From a checkpoint of a small transformer trained on Wikipedia: 15.9M parameters.
MLP neurons of a small language model. Each row is named by its layer, matrix (gate and up: input weights) and neuron, and shows model dimensions 0-95. Each number is 128 + 24 x the weight over its row's rms, rounded and kept within 0 to 255. Numbers have three digits each. A neuron's up and down rows have the sign that makes its largest values positive.
After each neuron's rows, "fires after" lists the tokens most often just before its 100 highest values on Wikipedia text that the model never trained on.

L5.gate548:108092148141119133119133130125073117130111095103137145118141141140179107158161171112121146128116137157147100132122131150121120154131124133075124117112138095147156121171108107107186127135120118136122186148130070107113095089137103122144129192135078126144103108100172112149100133134133120136
L5.up548:101086139168114139130105099094101109119135078125136119122129146165134100139145169125122161151150104128162118119101124124105131128117145101135123116121135128103114140139112137130183135103144140081134203123138125139160137095161112112138138185147084127117097145093126097108104157102120132101
fires after: "0", "4", " | ", "6", "2", "39"

L3.gate682:121180150108148171155154131100156151113146137119149141106162123123118118157138159130147120106149097121115145119156128140167147143141140087153125146107125140143118130119091113133111112094144134076110196132082147098193140137123105123152112122151134124174114187146107113117124142115129122120
L3.up682:166144192138158183163182097152117081115123135112139115117178160120111112140144122131154111166114121125122156153163102148141157155126147123153095127122145165127118123132081159141063070143128151083123127154077158109177127115106120110155103124113132119122135171133096118121140115136154124117
fires after: " ", " of the ", " | ", " to ", " ("

L4.gate160:117121162129132129134111162125118119153142134104093131120141168126108138164143114127122088125159167080165150073099127109127066132095129129148149157147112123130069119157126160163141098145096154134138146138119141068172134158154134140116136145153157170169129177121160118100135129117102121124
L4.up160:136137136168127174137125138171098148130080132124132099111137088149151116087134102132081152115122173151189144181175111166124112162099140136136109106133145131145088087168118144137098166110110116130133125152093139193159152145111119129137137106128147167134120081127108134098114139126104111147
fires after: "==", " ==", "s=="

L5.gate41:137110115111111190112119132086112117159116114081103136150166120109136145131126121120143144143107114160117119144109134122152082164111167089092130134130122103127185136194129159157138105118087117148132158169057144082109131136154110160151134110135133147127142136124139138128138117122115136134
L5.up41:154102100160153129135154086145104136149093133129103162115097135121138139126099127132102143155140167140151111145125125144139160147150122124125089110141117149107087150119093128157162119169130128102133119064103114169180149141134144120122168142144117167123096124097115138086126121122116122109
fires after: "===", "==", " ===", " =="

L5.gate217:130089101111087192127148125105104131115150110136124140112144151116132122127204149111124139137079130141096131160122122171104137179072095144113125121069173125157146120154096132094157115127101134132122132115100125098120077135146100135127144143121104104139149103111130105151115128096107122156
L5.up217:155131166106151179128114104129097153123118113106111158158085156122167139172126146095110145143198107167161097132128119138116087134105097138131096119142156114113124127150099135118122154101116127114111108138099158136112155103128134180105100152081115094094153105077104117085151132148118076146
fires after: " | ", "2", "1", "| "

L4.gate359:139073157108078174127153154124124127138117102156162180095185166131144121097174134091135127114110140099109137116132142158140124126157131113112139173077138131183159074132107109113150133144100150100108158098102149107104115147093125122128098105151098102136167124115116135142126076124102078107
L4.up359:130096133104093170144142127125135156116144108132105124129188152119129141122176155116146140146129101108146162130124116155098097155139131123150111140119147148125136117113176113087133122143100148162130141117096140077142084172107104111155163152115125153138129154163128120078128112110171110117
fires after: "| ", "1", " | "

L3.gate613:090107147109091154142146139133092143133116096122145144117132152145143101103165148098136134119096117180140154090147143163111122134139129081106131146046142139152136118120102112139134123123122128102118183119096135115136114156119084136107146130149060151165134077047158160131140117099130118152
L3.up613:097148168116106145151145126112164134138207086082167095141138167142156113183144121117118150136119110118123138159124146142113120186122118122105131130116140152138127106136146135127114125108160136029140142100125140115129139130129137135146084148129108133127149132098081118145154116107121119149
fires after: " | ", "; ", "| ", ") | "

L4.gate432:160112151175129153152106129100085128140107118116153096112145195124140108109170092121105095145124130145138151109149149093135123121138132120136137147124116126150067091117133161131141129133104139141081127144067132114121099139097109115123114097151106127164138088094134157139116138075142120122
L4.up432:128145127124138154169119099110118151167162131095136132135120138112101132120165085130111090172138166109170163115174114123127123171112099097144131112110162127105112129139146137151114117184133133144097103155117116088150143140170164181109160111121142141172137130126151186113128151111118130102
fires after: "==", "===", " ==", " ==="

L4.gate19:105143194135100168118149129159096098107123099155126123074121183169160118098156106116138145129113160174148148099141151161157098079097120156104134157091110140172144097111125147102113181124120124147126117159127099146083155080127103076149096141118106155122120096089067139176142113101111107134
L4.up19:121155122154076142140098104122066143128115108129124130173105152115132156180181098109081149139126138088116112139111111148113148191129130156088103151126148124169156115150172109124136128115139135147119124150133110127137118122170130141128114164129127097138110156157134111145133118083068123189
fires after: " | ", ".", "11", "5", "; "

L6.gate657:141058121114124176131168130089108121137129111156151116103193204114125110122159114120117097142143105139130125140129112140106127159150151107142150150111138110155125071140138113120125123090081156126093146069131166058103100123099098119161119133179071153133128111120126121152148114134097117116
L6.up657:156087116127118155126189149117128141145164100108121153152166137105094125135151137122136152144093119163124158125149098148088113131131146105104097135097136175155114097142134118112140088063088119153109145103080141076139103154124090142143134148163086168138146136115140124162124117126143138134
fires after: "| ", ".", "12"

L5.gate482:141133139164072128160150101128133094121142091079169121106132097125128091170175153114152115101094122135117122112131124139081087180132142142139125157094144129120123120148129138109114146112147150121136204103160137085136091109118115160106108156158092130175144136105112130155120108096115132113
L5.up482:102159197155108138106155104127137145132164097081127151133154133121111149138140138124190128096077171092127163067146122161160100128156096110142141159140150151145137138132100147113091103115143141039134160118098137100129123136134147105131113094140132128114133183101099161138151113064136141135
fires after: " | ", ") | ", "o | "

L5.gate399:122100139136054176111143131121116105118193077106163160129143161113149152190183148097144143163106121111116093107137138138106109123117123110098107117086148148164160095121160125106175128137120131113146157129114107095121104109151116125118094127141089125112140133097127077188136156085103113174
L5.up399:168142116166125106096120098159113150136132130104138124119121134123159105162091140154136180142116135105105159116054155102141120101120117063151160146167115163114133132121144107101164154127164131161139162141100180141125154122109122123111132175121117114143105163103155131087099132118095137126
fires after: "4", "1", "2", "3", "5"

L3.gate390:103042136157123136112157134115122080122155119124163139120135170111156127152168143122156135109104109116151112144111167137175129130119131107104122140088122113124159135101141143123109118115129118051115158132143123097092119139141117110088100134131088092133125106047140104168134126109117121148
L3.up390:146149134099106114117149133172118132116118141103188114120120101139123126126116113128108129061179110160112152134166116159077112088133112142139157120119156114150163136136129086115125120130135126169150096137113173115126127181160106156111160148128094121141102085126095121141127125126156133138
fires after: " | ", "; "

L3.gate420:144148185111093138126146091153109102143111075113161128117149109111166109110161115093147144095134119131111155098144147147133125119139124134113142142077142117169103065130131112146121110107114129119099166110123100148129096122123118157122142147108112109132097122103132143154139084112113080129
L3.up420:138131116145055143110144133135116130106140106118175156135149148116138134175166118126163184094117147112105149129116106173111113177138134139101113132082128118138148130138117127100143092155157117168086145124105114135108081116130129127132093136152064158124160125070123100153140144100119137140
fires after: ".", " | ", "1", ") | ", "°", "′"

L6.gate196:098112108138122123193099114150156094095128125126085104134095145162163147147148145133151174137089160103151124134116059117128101169146098159105117105126125123141149156115137153094138155168166133136118118103104150121150105108116147097127127140157143153115143122120126062123117154086131133157
L6.up196:099125117107135106094115109144169134144118138120125135118151183099119128148123176132139125132130137091103137139141108130157116160113132131117138058136132169144164079128130117102117165110110144134136145118146162101117137095123129103127164136128139119127154106105142092132150146110162128117
fires after: "1", "oy", "er", "ecess"

L4.gate267:083069135119129146137103142115117149130165131138153158092097131128147119139143121124160162144148099193159128122132161143135095138131108135130109132128132107145111141083100112108184148090122113126113119133154100100080108121125122143131130128130060100125124106088144132144148148134150117120
L4.up267:123133106141145135157143147155106155120111110121121142104133142116096086131139117122150095157119153118143124143112108142108137130132123123128114115055162106133152133152127142104137124117141114086135148126139140095144063153169146120107118129132166116107140091125128094152111168140132145138
fires after: " | "

L6.gate267:156139101104096153131103137112113110123082152129128062122138148152113095121149089122072129122094137114152119106133131078197136137143143105133161087147125127143109080159142156182092163151093123140137148111116128158119127153126133137108122118117125169112127136106150165154125133129152083091
L6.up267:097104142139150127153094180163131116103122116144124146144119157137138106060112131123132152164092167186173107136148080124147139088163146105160131122124148170136138115105148106130127146124088101158129097126116082139093148099104131119143107119129122138144103153155147136091118110126147117121
fires after: "\n\n", "\n", " in ", "==", "==="

L4.gate124:129117145143123145159111164122074156142127122095118142102108182143130123132177115125145098145150100139111115104111204125109091126175141110130113135092122141129121144110108153136141142160122146134108156107140095082128060101144095130118100133151079131154146092073116136098125113123109119159
L4.up124:103136121107135151102149161111105139111129111118162137135110168108100112178171119121098125136123102110102127115126132187110101144129132126115146129077175127118136122102125136106092073071140130104103123072127145104112116129146119116127105121137091082106138149085122100154177154101152130154
fires after: " | ", "0", "; ", "2"

L5.gate45:106043147132120196140174134067103104147153103110140128136155161127094148124145160117125120115123134143164141099140124134150134124150139089147162141118126103160145133090115111155158143085138115132137187105125118085087135155152119084112161121153080112146138174086151131149114117127119114134
L5.up45:112105137096157168148139178170095119121148095133137104112132135115111116137172125122126094147127172106129130168148127159109131122173145116126102124091136104160101140185115096125159114133109142130155134132152110104137093112113141132152140154144099104130135113136139122150222163127153131109
fires after: " | ", "."

L4.gate447:123107142083125171077152154098135120124130121103122117132136136135098121144131141118156126121079087127089135097096180143146130126138116088098141143137136105120123147059139144105132114129102123110129197131154179097124188114135081112097095130127123143127122113095133159140147128114112123108
L4.up447:110140101070128108112111138138128131119105130118121097114108126149148118170095114127183150119109116106118121119102160099145170141139108111103077132124113115139127147114144147122151137159136133137105161151132082112141106107102099148128158132131117126134157138143177166150111144153111146136
fires after: "\n", "|", " |"

L5.gate65:106078155100091157118142135096098104158169099134158103132144145099109139111187151115133134116119138150141105122113090153109116159124168133101160112091155134130137095090114092135129089134097123136077119101119114087148102170141105137121108149175097118180109147119134135146122123041140121132
L5.up65:140092137096123114091122150082118109136123133172106116130165138115121116092118173132098102109113127165155107126080133117090167172101186113154117113083131127089139100130111096135142063146130122135058147104097116082164113115188126133140147127144123126142131140123133108154128116139120139101
fires after: "2", "–", " ===", "|", "===", " |"

L4.gate106:121094136134076144137117150123111142134126128116143149096129142127137138134143153123096103136129124129134157128149179121147145112114127162146126136123165159135138150121099105138114136179148119170117147109117125098121133153115116144062136096116118148163157079142158144129101099112130124147
L4.up106:128157143116110077125154096171137148130137116142133151140152104145118125184134155121132092131093073089110118139126148135125143112174131145148096116161119115104108126121128096100114101141115113100116161152141118054101122112123109168108148143134109089143139123121152125141160151108164138105
fires after: " |", "\" |", "|", "\n"

L6.gate234:151150149134095162105137115129069141111119135147126067111093144130140097090167125129121098125105115142129128137116157158134127157127101141117138106103134122154134130166125117091090123060162116127122129114082130148115126154138147137145144150142164131129177117105094054132155119151111143111
L6.up234:131155128170106155109143099119085140119160135164134095153115092160145079107166107129109116115094114115121129151126125109127102133132120099105157118095152140135102115115134142138118101091191140119111182136128104136101087105121123134115130151113084135146151184102092084099148179158126102149
fires after: " | ", ".", " | .", "1", " |  | ", ") | "

L4.gate56:136090173099111160112151112122105120103119128140128149141150169094152106067145149130151122130141118186151168080152135138132117150122111109126155134123144128126146113122082158180107123124092150114132107130151134059138108161155109124127120167147139137161109124103179166123121058106102124108
L4.up56:150115152169129100135164122142114123114152120138179192130142137120125075107146141128091130128114123147166115091107188152123075173107131142107151144125194168150130145131087112115123193138110121142176122118153151128103150136112156098122162096126133119105144088118141149095167120115129118113
fires after: "2", "1", "==", " ", " (", "==="

L4.gate128:160186123118114129102105091125138153104151136144180138141130109137103120113149122127093084143135088099118145099150142161161135159124135144110148151138146124151078096123133123135144103169083122171126165108106142107104118086124115077124145152115167155105094126181112131123159118140105110171
L4.up128:103116133111086143144087118147101157130135125156123142113108086122144150131159112126120150087120124152094068144130146156093175135135145157134097123126161168111087146138138102127148144115135133132157076139154111101111136143207120151129092148127095076138096102091142119139156187126152142142
fires after: ",", ".", ":", " | .", "4"

L5.gate180:112133156122134161107087133138080184126132122134108115086134140145159165107146132120125119108108134109103099092158181159143116170082124189152149132126120092166127112128160086108149106183104142136114139155133107087075091131109100094125133178148143168154128117135160151147111097131128106101
L5.up180:126145119132143128120080118133109175117142139140147117076147134147156160118141148133136103151115151168122127098104136158147155160065114178161076117124151079145133094145152101103150080164130144157127109111155125108081113113164113102125142127126123148119127149102118129104105113130144110100
fires after: ".", "; H", " sc", " | .", "-"

L4.gate667:118062129083130098120131136114133123158175117149094152084151153104128116139163123121136077150117141147080145105102156110097108103131146119120165124128105085113184142096115088119163099125089131133144144158142132109092134151151145146150156114145095084151173155167154105137102127126131123134
L4.up667:089128131099140106098154110121155227128097119120117112116157124139113113180106171124127157160098152145131115166155105119164121122109121129150112116110136116111066144068139123108140141126145123139090184127128145106133078136125125132138139134159108150143122152109131150169138131135167134131
fires after: " |", "|  |", "-", "|"